{
  "num_attention_heads": 2,
  "init": "uniform",
  "max_grad_norm": 0.5,
  "warmup_steps": 200
}
MLP neurons of a small language model. Each row is named by its layer, matrix (up: input weights; down: output weights) and neuron, and shows model dimensions 0-191. Each number is 500 + 50 x the weight over its row's rms, rounded and kept within 0 to 999. Numbers have three digits each.
After each neuron's rows, "fires after" lists the tokens most often just before its 100 highest values on Wikipedia text that the model never trained on.

L3.up96:498467489460456447429517471482494433464540573567493533560483462469483542560532519502512457539599549449424585524431500516384494508505557415503527491537544523517409450446424529470472522545495455452532486476431500487517391517457502392529437552461483570433590475540422609506496477486510456425538539461524481425528504547547461534451495502503523577527481469565535398476569565496490475448478512464463517524518533466541509500559479584472541548461429556428402546425488566450522474475591513438464591355519559572530523572426589572501492425391470474478505533559532431514468382551558496514
L3.down96:493431503493403519494489552538560467509508496532488531423481555505530531542428492463466528532448390553461582539443433563535465495444512454555581559570488445458507523432467519594429504519481490595543475550569475535588395518440494519481576549478436445593524524489577495498528587467558433497552515473453468488511514556491454484515427453417550519524516535503545473567526543501441514497526482457505528592519554545490452487405451519461572438573473568404480478554482438484472530505503533550372499480520530587551474467459461544482410495473447431491513475553513328509426515504471492429
fires after: "al", " mo", " La", " dis", " Mo", " in"

L5.up528:526514536419452474536515454547498482460620522476446590511482584488498565473399489460535512550548460497550615488421494473526417458470540477509543459453401452524516511437424490521427571431511476483460461496477526513462438468454471475561431430420504558485499494444426520517501488511556505506426526471509443501533510626526448500539505445601553525450538514440516536485504452406550456449542549516536520563467517495545496481476476628496432423497515521399404547501453524491512443432558491532536533394554529532438491508479487519449505540508554595462527517495503457442554424482489396362
L5.down528:507511451580447509592467446562439456488445464501554471547428469580569524497465546505527450427425510539433511540561536492557554468429552529530512440520587443431485582414464499465484557471476535547508473539539545476512607484487484402538544495533479520391448463581493396494521459440449566539535484410470533522524528510390488538497515434594514502484477429465451454426476480514447500515492503516423481499530488444533518542556446515560507565602523446559458520494421462604530567553523584479418541449502520519515556501479466532528424435565580555612509424493506452442519448539488605435
fires after: "il", "lo", "lu", " R", "o", "ho"

L7.up695:495475517532411432564484570570462453531455422509514463426426556535431484464493512459483569505494370453540520418483450478454460641575581593385516406465502509443494457382413553506520584483535532473477518398471478533439525450474604450414520464444508539521539555352580439480454448477572446485522521534501560538575465604499524494567500500488488403524522466480442486462549477523454589478463519516500592504497587460516430501521632518559510506560488520549558569501543525537504453514450480489539504513479502503506492491418528533486401538510463528484540440526464476547537495598565532449
L7.down695:487508481498504440493552475494525539491475451485579507541477576463545586533479505490540453530422525527563464481446585431445511554430357551383441478466521484528509487504486503435484485433506468493514487508514477513447488500516501465512545480451515415459444474604494510563381461497488518364460538475466550541510575478481596527582448573539560511484417512584579544497486511629449471476475516486479393555451527468459464532535508436457423506466515514492473537518384486554446502653516535480482534453481490517516520509519510364463504513492585561450544505427520463531433454509519582580
fires after: " de", " St", " De", " For", "n", " Na"

L4.up283:492472521489418559474428588529403426492526492598477582464461492577570514524487481464521594451430512471478442537511398561532514540539515527539516525516543498466377508510480469469475542501540424477460568361525558547495541507480393536431415484500383516525527514457430565585522462509428590515484470596537484485486516583535467491567500497372486452518566471403505503545457450493624442446512361537526509610388479459520414521542475521431488479533452513580529504481522475556526464548443536473548463507512447460458471471460541456550514545436526508488453525500475496529503389565565447448
L4.down283:415416487560518573449450430465484536433419521526517564512594485406544495550459543606515541489401515665509493436483510429503560462529486600459535538409507534535487488435452573455526524460518431463476454435531516575379711529443537609555558572555516532518392527491548512483424488473517532407533424557530521510555520464501503483426451474448574541513425489541488489561558553541495424520445440540582524480447494480468516459485460448448456512461480454451483471564472416611528492428497545517559522471518439488495535521528542498467541447492553439473507498451512500518447468513566467454
fires after: ".", " =", "s"

L4.up187:508457492462509586556519546493522508428564518542509430515488630440503523527482487472479541461432470428459443508512506457490529624437430541529507479451469446567375574597502445492486520632497472451551491477510451515513493469498422517597490520502334524519527534482515540534463464550568473515484469437452576504478460501587649505535485483450451535483528575550546503472536514578479530579450556502450449509523524412475450571497503494461532541581480522450570503529570512494450520503551423527498603476535590536476405525532421469449528429545584477504437484594501403502515557517507453459
L4.down187:489544519538516467395551417514484539509488538437495522503512548496496530550467415443600493506549469516421465479594497443532528560407557516513525523473505444473399467494558443495509454393528521455493581411574451510475505451478512542531491506536537524543435441435492564468486516486457598561493466405468606542429578432492454517437490367450527513473568546527552453427435516516516485494387516514446556439546499496434405546580469542465577446461581521423487505511436500423436545413494492467588531539454564461422613554528524592495551426581460450505481476501510565526520577434564433496
fires after: " ", " E", "s", "%", "E", "le"

L7.up525:464537473534422546488455504495494485526529572457520468538512554477467457575558474539550415468500499470547449527479326459507548524430490564533398508465468577542551458487492498546446463488475488469456505473604551510514445553612468526427512485586504461533545463526486464461514484505467546398478443598498490471506520565489381564479483476594517552514511520518581474536533600478460450548483430479567517477422580444549584542465567531458511524481483504521478514500516451425344516549420521412563476506446482500585458509487493424501508479454538455413531446545492564560448522394430479431
L7.down525:528484568496451516554484434524512421429481550493531553415492499484452391482561507502413500530531498544499419442542442459486512480515543520536472478546583466511411559458600474481458449518621472490532455557464491438541604464523600507558569477491507551537549498500520441479495486543551497479498523437547565561534418472460479455389501475475497497488436544565577431504579483558511464512524548486466558464556458444546458536466489594547432511502519495420453496573552544484539474541416471481521544545374395505504507410479511558486536401541502604535529480428473504465420449388478484520
fires after: " d", " w", " and", " D", " in", "oc"

L3.up192:542530526488529481530499464626494540517458430570577467548542485464504587487473413490504492493545619440527513566549469488592545544553478471504491469442510506529477551503418521475530415599416454438484434545542416561469492512522540588545562507552418471534440408508430464543551594484544475501457511510489453441607438583559556518469573443446595666527479430541533464522429585411474486520494517520471543428532543426419519438577550546535436483561468483479464525482547470544479528497489538493588503505480466531519588432525488645504512450556543404567516554481436474618533527562506491527
L3.down192:409436554468518498493575539497495521580515594510552450427525433467397404501427462498542530568489487512497506532442487504447486547583407515528633489551489525509554541590450458461502537547485458511418535504477583394476472386407459446449484528555513503551421531569490528451532572588581556565479444523500546437513456481443509523497511477501565515512482520468523428531504558456611484485471548503513473555521522465507548437434521440545525461585519547539481544526509534505466595541476444543445570514404500470503505473511532586483594502486481549526371357475519543435493522504459513510
fires after: " the", "th", " a", "mo", " h", " Th"

L4.up787:546458494538520538462564470463606429545472473368492504436565588514502466462581471453397529511538495437501557576527422541568609461521501510394537450488535608557464521653467525455490540456442491453491505541462593535519559454515450511497461476518571385458462493466555518441435489473580517558525423546388533530534485421436445449479547507418556479495548500530417505506471431526405450498559480509475533468449474501482525559476435460500424426451555560513503472444532564530446490536523552538530501447553499571531475431440496470460482398390457506445457528509474452545537397420467486512
L4.down787:529569461436426513542473441530493532491561576564510479574414494495484559530505561582571493556420514450457513428455504447453487414478465558508547566543380558496552447416449409496487518566589455544445492425497578450421551551535550511510542583501422435487452432506507508565528519532416521545540576521545578500439557489503546518503502484469432547464493468547585465496526581586393538413483560417559448502491411525424451427411419513461535521547501483477447473538544446432516470504488471447463482547438486498487591522506525514477573544464601540528477549428548492475492540538498462470
fires after: ",", " Me", " at", " di", "er", " \""

L4.up437:536554469467616533426473467608513466489519551548529544553488532432518607464488472541442419513466493508413483502424502605524511411569439521558460533495503515510520503549476535438509484666473483529468607498523473483439430443624530463599526561566447473515438479571514562616546422551564518514521445419475463489552487524493515486500527437459472525421489443500527480554563497532442506547434511452521456470526460536535590544581458514533496499506367515514590481538528468527506505528454570561566495449485454453598428464544484500511506534450499575524497403506483493480399536525460562477
L4.down437:388530616461520586518510503506483455522468519507574537449502486539539447544441459497526404549487561512584460507448525601543454628466504546490514437460545493426483629472391401492577543564464451496586418532506531518543364499430575566445544553528469443487473432545535447424548480548516457525497466438404470430573439422471460420560475486418471497582519483468460442482459447440457492545608461537482506550523480512526565484496555477511523490499525463456462488464563580478456521466479528421461480515512521483528531599520482487495513429469506518445449442543463519475538535515570543457
fires after: " the", " a", " The", " to", "the"

L4.up993:566571477409482525542558498495501495455537588565573473533570570501502552473501470539521526346422441426440392469500504445417500517420536492484470539451431561509439444527478498458542519613399502487460506442491511434626399461551512498570546535528520575596518492563554450405478465535477415489448490481561587507614531427505563564511576552454537396498577442543435453577450502458517557543511522608506517497520564490466489516535418520502363538533462495583523475560441422401423515512478476600437539437466503499538497548577544457523530594535524619470481450497449522433536482503472455530
L4.down993:510551513412414520500449516556357407480515489499553472525541451466508528517525572454547404449509548548480465511497495466444457490438479561510510488502544526546480422524511462493552457534601515469421405466483430470435567488515601500495509511491509530543547562538485474491548397517489556520522585464518595594527472518511490484483469541539525533577582492522493487505407537484532480542425603422498432468581525459386476448518468526528366508533561608518515455497515455561550538515530515459417541544549502516531468489504430403506441579426487588538521446560494507436483605624396478511
fires after: " ", " La", " E", " con", " Sa", "ad"

L5.up518:437459474588522505518523454415480560521476523408468446542483563552524423512476423543590456463501415468417556488526362438538500527451590482500524479522505431546512453523570426483481496475557389634508511523570486473507442463548396490436573467380484575489524467501486476542477498483467500420491470517523486489472473578459458561497507478488591550572509541521418409577454544516530536461528482513542545620479460650493506473563549546521517439416556485496523530543544468442439436507489350501523533567402463465493408467546483444511557517542492503443465401510601577563535428549500455503
L5.down518:473429534551489570463423566433410501479448510396505522443532470385466532561533457463497562487517521486516496623480438577443501530425651476497409548456491516488506478501520462543563547503478458512498555482476550552516583415485482565508522458479544520487548594446501523500451509549546429483517516515648477459488592441418487487535512500536544575505490497551449454590506573466494515457572539532483562524523506482535449534518580553443507491570598513428505496556502453492484523449421531516550500512464439516504413493427526481558493506373477473455577538517519522551460548426476451522
fires after: " m", " w", " Ma", "w", " de", " in"

L7.up501:443434488493475525512481533445536432474529424486555495473543495545562448501465506543552473482500469443538483488525543526455382511586501503521516511500390509453478517519498427508463529451527472422555358527441408407555497429517493392499507451486530507471428460418462488462525459571472535494467560483501508511572490586481525503440521444531520484475461567445510533440429531598544411524535574516535471534522451546533496457473489456578557494404593559446437605616404486500574508539498549549494561509563517442522525468542456516498496578490571468478503426496490487447539414419512458460
L7.down501:467425560464498485532524375561511464492460531502508514458513452482452419470598440384509427358547506444550510517465562497506529457484487448499560482479540434550552510480420557475504509501527511421487550613494578490562581480564521555514496496587484474519496359632496388539455462550492507563555444477510507471488501515414446539555406528574440513517485546461501529572552571500495531484443591528495475446506432443583412513499446452508552521539544479371414493565511486544526483532548491412488557385563532488526521499484530438478531442480543520506503426559504482509519519570515508555
fires after: " R", "g", "il", "er", "R", "on"

L3.up455:533471487487548526587484543440502465462459548533480603491484455544475501464489452499554464416518525482490503494461528518559502511532464470574450465590499416552379447500530540494478419560468417595559467501569510512449542421412489435554445408439503460519508517523439528482419405477564433562467500500473498459470494429455528507454529404462495537486530548513455513465545530523433490393441557592485546497560551463480487438629530486491505502470587532510510564446448523413473491396511430524579569586571427492435389426484465449520496454460468529449463494571420532497479608524530525496
L3.down455:513462586487511484442490489556402518528416436436609517529443450503507462476489565490487515485545487451571524486466531486426454437524470472488497398473487482477577492497501604537421467518441433577583571439410464501532496487667490556456358523481483551469467463577481384487481469541507478518536558431512502516561429512474484472544433539454420473502507512519524470497504530516542423623439623532454494466408535482487488466484569538454514563487516411508475452490496529445510569519447520532555449463442643481465536436563473497622523473494581448486491588480437531472535581447464563507
fires after: " F", " f", " him", " Jo", "F", " "

L7.up195:503555479514525529448419597489532472557529363509476574627437413441448476535599529482492512509439483483454460516442536419545439537415545506445586524526485532499460532477616491510501443525602516417617549461525523518486555469538523473546435526564435515525498472531460568526560571494461463451549521502531519478466431550528518489512509508492592483529429478599467489510524464409535399499493429475496524526630510509514454466406673517577562567496487518476515468454498607492549483545531491426429431549494474491520476544550475546507496439517482490497559425585545439638471588479473503567
L7.down195:520508566574622567436511464494452438620445488515497544473529589465419526467616468462483559404598357506485457466423537452466523486522533546489441485452542507564507627515384510546487494551558454437551458519484582511470502497480562538456468420555569412503462507499453533517461467574446455544558575588556483557513508438484492449478476543508453526390493438469521508548502491455526527485543472507557523457601495458364454470452558557444486454461512526503482419556595484498520472547543431525528477464540543461488554605484435479508467449476422561544477503502594549584530513467556505515
fires after: "s", "al", "ar", "′", "or", " was"

L4.up958:512550434558479401590575504468535499535514548433493452385450481497436525441531470475500477566482431509501511507562549484479560532525475447519560464569549408456468436515492453421464456508517392566539475510440529553457459633503531472493391422523440509455552489475474474499510513545554457448545540585541522487557528459488436518470418591416504483560493485379420511638528544595455541463553554546493521543471459575486471566466488436447487457519513464486491491576420521499519480527535533569522537447465457462644512545444399544513471484546472525513520530440556553445485390518416475553
L4.down958:423466560513462471560539445468662461503412569426511580425460506436537437502477486551574517478471537598494606550471488449532559444426451490579544471502481522521520496571391517415518541506470523496489397568425503537499529501510549532394527538484498468533390487481515416609508493604487530461528421484583435495547398504511431554545507558533497470495481486426528522417513459432420452526488510561569459481466417582563451427496594437512543461541523535430476523517469485535490493486569537549518514505482476472475537566505569395562435542527371562513627510536460560517486475429527473539
fires after: ",", " O", " ex", " Ex", " S", " ("

L9.up1005:518527497508544547477479510469535507486564483514444513476517591583491451421569437520493503537544507442559352436522426411500451426440491427566557499475581524442476461475564609476474513565503575526458542486513368459669439443449552512485475490554499453439638569534454435494459464570448540504454555562506587509527407480524491549407510355500495472462506454462478508586436485500432542580506427483544496549540504488583533588558458518477477513571557506497511484542508554460514430451471495565419537470533489437524461411503520477471483525480454552491396548494461517489572507527520479414
L9.down1005:478460466501503490543549591442486454526413454393585525537581498489465534449543491540483493475539521497508419466506560399412494470472569539568477470502409482608420543534504504536574444582517473507438520511473469469494441457546563512535612533438491343413513480541589472463484427584509569451592555540505588509509530553457460536528542448514598404590508627548464571439507548464528587472473462559461444534478493475516528520468536483450546544493589583450469446464455543536461533522575568484437541523481444399467477389502412561518563565471521532434451529631441576461469468488604551455
fires after: "\n", " U", "-"

L4.up506:508520525592552546517510565503535559531569515631512469477490487436431456484614541559612592450526462553381465567493504525553532603553469409496510534486513518271521534464412481508498505520488478533484475484441470548344525572484494536494561505472499591473468528510452534523540478650437544446499463499514479465491465534449512512501450507471569509451472461386499511520494520619493561540456504591418601459522514498516392485562595381490546527459479474461514602538461563505491479570474486549467520403522520454523488472509529502506531496500521427520566490505598408445500501533559545442
L4.down506:571508462480466470461626528508452485526435529448560548425451535562424458500506521486501433459570493417499517520477487516552494449488463603586458532401495548536503594563482515525443550567492515476446459539420542472455481486548525522409518441492574480527439468497416516394514496553481446383452490601522579485421431580403403557546505519481462635507524401517489568478523505526460554527512514510600507558531507543454546556517526449483516492524518489567607463508477492493549539419481473505522486471457497458456357477429522484510506527501511392480527520472571506551522491484494557581
fires after: "-", " (", " pro", " down", " S", " O"

L4.up888:490520532463556528512481464587483499504499446485546536552497491497581461501457455470510375508437587466455382502440456563506551465581477586450505443464472527558542508556476530535567517470473468525519513400554442523523534492487443514517457472534440418471614483562513449505535532531360460502514484526494487462496559476497526560529575533523500456582494446389568504542514470550506554564501536562535395552412467456523453551536441479534424468539552602528484559534489507505557530313457509505500542548486479505468534441501431512470495526548494473490576374533529514537485463513544407483
L4.down888:469478514512444556509489493381526463543486507496531378524504514579489493522522462483554447431471438521477509530536567437522502448399426525500490533520574406471493479513506444491468508432482506525465445572568584489399723442480586528440556519522526604458489461532489517486535527487517474457542476558586530469477606556531460464528451454448591502440537443520464565462453541459525495455521421518470548489573461486407443451457470498482554510474466550445556496561462472643546500506572486486474436491542544505455484560479471472476423523544582486440501536495572574465565622464580512534
fires after: ".", " b", " G"

L8.up397:504480569569563509481474499442525522459483486495503527430490449507536440488472547565499614493427460407424456496460466470448480453504445553460412531513448506544502638514476503450485411500373568556464563556502501482506533550490501496494548510394522552508635458559427491411493479520433478535543470457497477490464477502497499515418467517439448502567564482480516457456410535509482486553556500624522455600487515538601540469498526409402451562560469493464471422497499443397520455451411438535466500446490540460540466498414518546503631518531457489505468558472535507575515606502573518421
L8.down397:500450498510436450489414525528559549371500506478489500468439555482450558482459524466520463498539524481597482485575547461539547491509621585494504515482481454411486521535437580567489503464508585454381544524472519511557345568484448547529505532511500541500565404526465489451437510514517535470526562529488532555480469538512454542526494512541420395570532399616570528526538457455558575463489458449508417488507533530583511486525504521512426564492560590494444448472432530504476551585544448541443492476487479458495516525455482568497623596470498477479509517548519534478482531534460580383
fires after: "\n", "-", " University"

L4.up890:441538484559427484461556556420608449498499584501575502500479579485408512494484534590489554505480496458602521566408561513495507481439474497538547460542478519433439489463540550466498533463489525533435489477555497592484469481468454518545492502576470575505531360545505563438401461507361503416508480516484461469471487536553477573575470450524546526533509550462429466548489517497538514520437501407522570476473491496479422653427455499499517458504425551473536561471516500388502498515554421460518472482505460495548563447542589546441458393567547453449442478561598544509439511462556476432
L4.down890:589547488447568479393445419474472523483523531536594513454475451555484356517545523562570468491502552529479550485453474544498487568470507421497531526569489531517558456412530507504520516535483564494486531560536435464519487456403502648538593520514564403556535537510529479430583529452551391461481486487493389532517447479480459443509482463516567379515553482433560550467545474523494465540452544493383533543455530523485446516509507614540565382467481534489584418437529558400470599600521461503492576559449507456513465416503446524484478422455448519480450473572497506480523449547567549426
fires after: " in", "p", " as", "ar", "b", "al"

L5.up543:553521448586536460558597467467498539552544494421501505507568458440465470577479456548460602479447479488468363527455476467456488499514493476460536440486524636501513538514525540405521494474427460443541561572430512481466541512563505514522428454567526497549529521564463538509629497446420532404539528571471454519567478468534511536474460610489508514511426566560461532500475574450436474492590474590571671528472534489549498553561537435383382490504475441495504538489558538477552452449525575558502537471531472550549482383510503555427587478541511557502483511577510477504444525475556499436
L5.down543:531422501517464554502564473526495504488546419495514450511412477504517513437558510506523572433538500478411521533634486478518521471475442455474480632521470441574529611495515609544483510491443478569511451487508477477477469542457474559515455455541597457540567406516490435478451531560509529498485521399520454486453483559573374549411487385541487453503520444553431498513466551457459547458484457473511532500480495512501463465582478562529432567558562537456439554494504546490580585634478515477465572486418533496495488463461522634525549503512533539397518574556587478405427455478534482449
fires after: "\n", " sp", "cc", "ten", "d"

L3.up39:482479568549575428467496493549542474435516578561484493519515524490545522410499563589545472604480512451519533556479539516498557504513516538518572513558536511497495610439472487443500458462465545509510497458508639425555527433433522499525548457368542522485541499555478583431486478488450523471527629460474488480547424424536514675537543418481589487505411525482579447477546570563501491454560604484506447473584512470457516529499554528529368534494363471472483531462487482529504480535349527543497547446557479504479479469443491598481509544561545459590495545505474438572504564479547439491
L3.down39:390447504461449607525516456383509499591489509463435493376509427447520501632531485508562596508449506535532502533439497435477561546495560445551441453532536478482502507589473523460526480582411504437528476508506484540484478471476554535474493489585521509525518359455480462478590569529477434473565479509515510538339517462509466426514370589538516569486574409465417595540466532464546572568507581458494459440522431505495441468474515392549591546434418543509477556438522545493503478517543388476463508544417521505527515491528522495520582532458418520471538449570531394519538426532452474495
fires after: "th", "st", " f", " S", "-", "o"

L3.up617:578615486550478456409625461521567377540528557474373555529459483556526544516502582458485459453619564468451552423510462549512406445555491515549547473447505429436457499435506513415586471517495472548510568464504440516519503415537530499432522508554512410541638470479461463562564528654495514440486585509522536483474484482488441481441463458514589577501477447427564447488476467492490539473478543469542479419472511493547528496427486532472482488434533489433458600492519488400526532359512540528490507576496431525583478463530599517521468491434479539506382540492579524495501555516459491486
L3.down617:480480516419444470429580553421609517443463500464611453567589494513551464531410515480517483464533432390574485483535462501433544572452505441452486508462514484474393514494491503517517660534478507514595447557552496520570448450556440530522442492498577512478555446494497514563545439526419481509478601441467460442593583465531568504600467426517489520481480492501575484483424517499474490471534454497538507610542453488435577453428468430426521516506571405461481559541460434477485477538508476456496445514543477462496505582533450495507433466510527475513550512534467524451572491490545542635
fires after: " T", " M", "M", " in", "T", " A"

L8.up646:474508464504503593443498465470487566400447426438454419506412541606512521505522539524532500451544510452449472538505426478415499475479430536442434454567448487489562569519470491452477461534455490436452471477446495475510480532510367449530468548463532502433541475487575457424563498443439429542438530491435498600520511474481476505488530446526507521514435473437564466461492408530557527509471587541612445601504494466482523571546485507524466549480552547482483539466485481543508458512602580496615574425458495591412520487402460519468548508451498508517512497619579495512527479449559505405
L8.down646:447581507453634492491530421527510447531565432529448470531580516418466476426504583559518515541552446440495570468513462464547540472530554498538500495432562532548512540445410544443566527463442542560550451510526496566546441473534530451427634620469509483426543549554459571509486532506453473478441446537512594523490557490464477485477495439578491527442478503424533427495506516552602484456547503486522457492418490462457547490552547435432541554569449488536584578501654575504449439460579560529502546444410533448494437459522577471486462516512607502490486396521517442456487554456528439493
fires after: " ", "t", " T", " st", " St", "."

L9.up344:535452509422473522506447577634451416505448493520467432581544429494459540511443475461513512413486473513463567496555446391539473477589451488465515489453610488438549513488541517504518471576447531543498423356520467430502545517505554444407470524489459510518466520465423492459516595455478467488500430468532433458560489544571546508472492583452536503573557502430501504558561404494522411584467632547521546490463459530561464513551505503465474467415430556609319507516527555495430484437506457561457557501558572414423504554496563455541497478531449555572561383502456532591534426502533459504
L9.down344:501466536516404455489507535494483478476493483489531490516475582471643494471452511542557478534481484481498465494516566512521567586460496512455540498551444486545582436468569457474528484445516465411530522483492467493525776443408570549475547499513511551525500508452572522492502520448516479418499471510449472513504469542459553496614466475487447459445587608410550453411453526486456432476444412577454509516525424460538489584551401506557544550473466495553468474535504512561529485398472484482530432506546518532543532615555519451491557481459506543508453555573554575464547485424514416484
fires after: ".", ")", "s"

L7.up509:488494495555451546571513636444529465504507456489509596531584479509562517516507512473507578511513602550438488476546494484559421517459550523434469562450453489459543452510495456568456381460496508547472519478512489580501551501518532445534505457476474516439476485461393533515450509499436481413435554473559399521487502544394494506433477515550440498502551426528446441535547457595535507502499510451552457498575497439515613462551562484545564496538524560529542578515588577469514399470454424491485499532496533550506531482504479537581510427474518492635389479527485547560447533443500467565
L7.down509:494546610464590591568502497458513459482524495525494597522506483569467512380492548537581496487488470525515512424499644461546557549508592490507510457594512609436542444475519486561479583503547483498542501558493499490454493498541443526472497486511411503469470485517438476485455399508451505510494555514494507488582476579479534454459512501469454506474491431454447495351590419414399591495468539521585397456483479510411463481591497501508541442667532468517597559471457544483479485447558481417469471538419460487508468533595517534451456527478527559560482459500500487525502512440523580476
fires after: " re", " (", "s", " a", "ar", " sp"

L5.up904:513445392612540455463505466585513519473612525567539473547484551507509505455509569478482437586502529565463444499450442518477484501514414511519438482474465506519515476521479488432524419606474522464430524479567497506563518480507534356403536551481418479569515481539543614521478462447405536340515514375525431520537492526489475516557548492450510475493511446540509482581428446554485535590492622464465521576496473492432491497479555463461565544397417540494418526515608502509515583529379443435493529480455554480446435486483511545539511451377545445508555526587414489461512507556515446494
L5.down904:461500540518579465493449494542409434498507482529573528480492549546524594452507589452439503509515488560517495459523454421495523391507414526571507519468571452423595537478460550504485513515550481494591495442512469458535519563465495491543539546468608548590425433557495472454496521498471433587561424471614480451469497540557344494528476388577522512440560412546525462423552524496431527515508433458556516470475557471526537626495497491492497483481516457569460410467531467456431554476462455460498493428483583516522494479485434421505592505557579435504494501607438473493524465568431426463
fires after: " the", " The", "The", "I"

L4.up58:429457559558450402532549442483482441426600433604463531410502485520508503440508587554381493507534464629480479509456512473486488553496520529504547557467458461505475483461521562484527449503606461550502582490471423510533448546548534573440503460530585520511502465499463585466514566486461550542413467524458448545474468456507535485415582477560591490489542421490450544574442466522515535489463436683446515443461477478477467492443566376527538429560482477481495580531450440472562438555488515552434600439487461478504438451499531590498486516446531435490429492495461556536521453522510525476
L4.down58:420521538501421397552578546516516492442417555457449523469507562504541463477565546549500501580474442466483415572502516530491435476442501434563557585459495551434450498518624508508532488457529599488566532550479511513393473435547449454584488562654502478422451497500478452431442498474486446486566538523621536554563472461470548507452506491425454513482517500580487506448497487570474515486547553436508571404420533473534495412487544509514535394543499483553486485537469424512586537476441480540450498500464484498511502560439503450447404535607509500479482446487630458514502470459488507546
fires after: " sp", " (", "S", "-", " Sp", "s"

L4.up278:542522515629457517495550458494614466410480553493652519392520535435487508490535524552449398446505456426499469437432509457440521484500545503570525554535551516470581473457540428393519579595455506604440513437512533489456502523436482445482378397508454519459486591497467539514502516577585426529471450572570518491444573458417486514559462481467499545519404542482579507573465353469459420439499541523469519561441495557520502451455484502397551517467581493489433517486502486473537592529389393499424502522478492545541544525473528500478506461467539441519539449471453548496533564487484449404
L4.down278:527551509589502400552481540558527516512509469532452522508477398409554515575513495615519519512492465422596489451546569503438430515504553493458437514504504471451560524500402448476482476466479425491527576486567520531446428433485550469492489406575454647474532456558518603429478500456468630636466478489531511469499509625482536513415556471529476453473423501434583466430505494485528465529447518517483516500474416521489455456388517521472528452435478526536500560490456550474535541478473450543457540514512458457510569609495516460521438396517432608501494496503544538441470548426510498482
fires after: " ", "ar", " d", " E", " di"

L7.up762:441545538495427454424501548435512471419510516512599464465477487506518520466486510424513558497502484554615509448561532511562528565446569517432538441458523540406508458486498526556483593541443412430556522484458555459462414497561433443502548494390492468498562447472439457569441516583537502456484512540477492450486511516533439489449479524491450550416521493572463520537525511445530535601498490560586582482535429592547614500602502470507568548481457471533528515455447498596512471466378416547407343496489560423523560452484552513446413545561450499518504429495428506426506517534521571442
L7.down762:424563402542533521409489515370531470504538565481517498560522504456530445553447511534495524483524562584526468476500544515566488519475466485463459422430476423493499431498478549546470581486533486460569442525475441519521478481511613431480499488399537465512631495505447549517438463560451528501468481462456586457510559445578403484517521546527506434555487433482530392456547488549417450496554555500500498508508456434539434479534432492540540545478529531521411626506480413508493442548484479570536578570558404442551433536469490496469470442495458569446510507544637464418433528469648568492
fires after: " E", " ", " de", "E", "n", " De"

L3.up340:575611561596484567517570493515473475482461578436502523493496400525515447461491544547530471578493544543494453499538614570420495410505475396588511515517549457597491438632533492434388418497470457600519523548519503602465545508535521494488489466447524446540521517462522599559539525577566514443521458486534415482618468490440535505572469516548530519482453584472572490528449530536493591481567379463454482543514460503482529515529488474481414500404553477552468516475489543501438528451397543511543474547540429555578478451578498419525505529495505423535442501453443429485564449476563527475
L3.down340:587475489508528540454499585540444575493519481470503524510440591552558435525444489592543473408484535497476552487480419516452475563540507444477528527509551546524501515560453506556542599552502575469465471441475448479524463433420499552367487428498412546459421520543467459447474488495429473478478515543493519452642537539431480547488542508537498454503436522566559385494473559484479510505455447476524447524487501454441471480475545482486486569407581501596511570532464509508437548527531514486524379400509533522531380471454477469508404478512525512488470557591397594538547457465535460579
fires after: " M", "M", " F", "S", " m", " C"

L4.up872:568554540511497470480486490502459410490564474591568424555598522485477460527443534464466560484461473530613492420443538505478571548525535557531496485525452514529490491487479549493553531447458475468526496565459430469497499486478391504539546407475476538505588470440530490574430511492582564466529516573502505528555551379527511505456512502417541507343525472443486508414468626525572474523496510487544507491590532477440588507409411388496519473424432468514503436552466510506532510549409555437493467495483456436506534461541562473535523434463551614496434536536565457543525472568517537429
L4.down872:528525543501424522500489483500486483499541414407439517557566599421488534515580516491557612504497466451403500517557500575547494568519554485561563529493472549548343533562498488452479489485496453549517519533494513552484463480426492590584584534509502524579523552430569559515484474576489496564513556417510445408568485484578548453437500466554527554478467496524488412549509475548462547462470571394456519494590463471578538521489442468508594460436523388610399487501593462535463458504586517444443444500561408498601445463556435557487466482511495449540493485450477548523501589456468516524
fires after: " ", " T", "n", "t"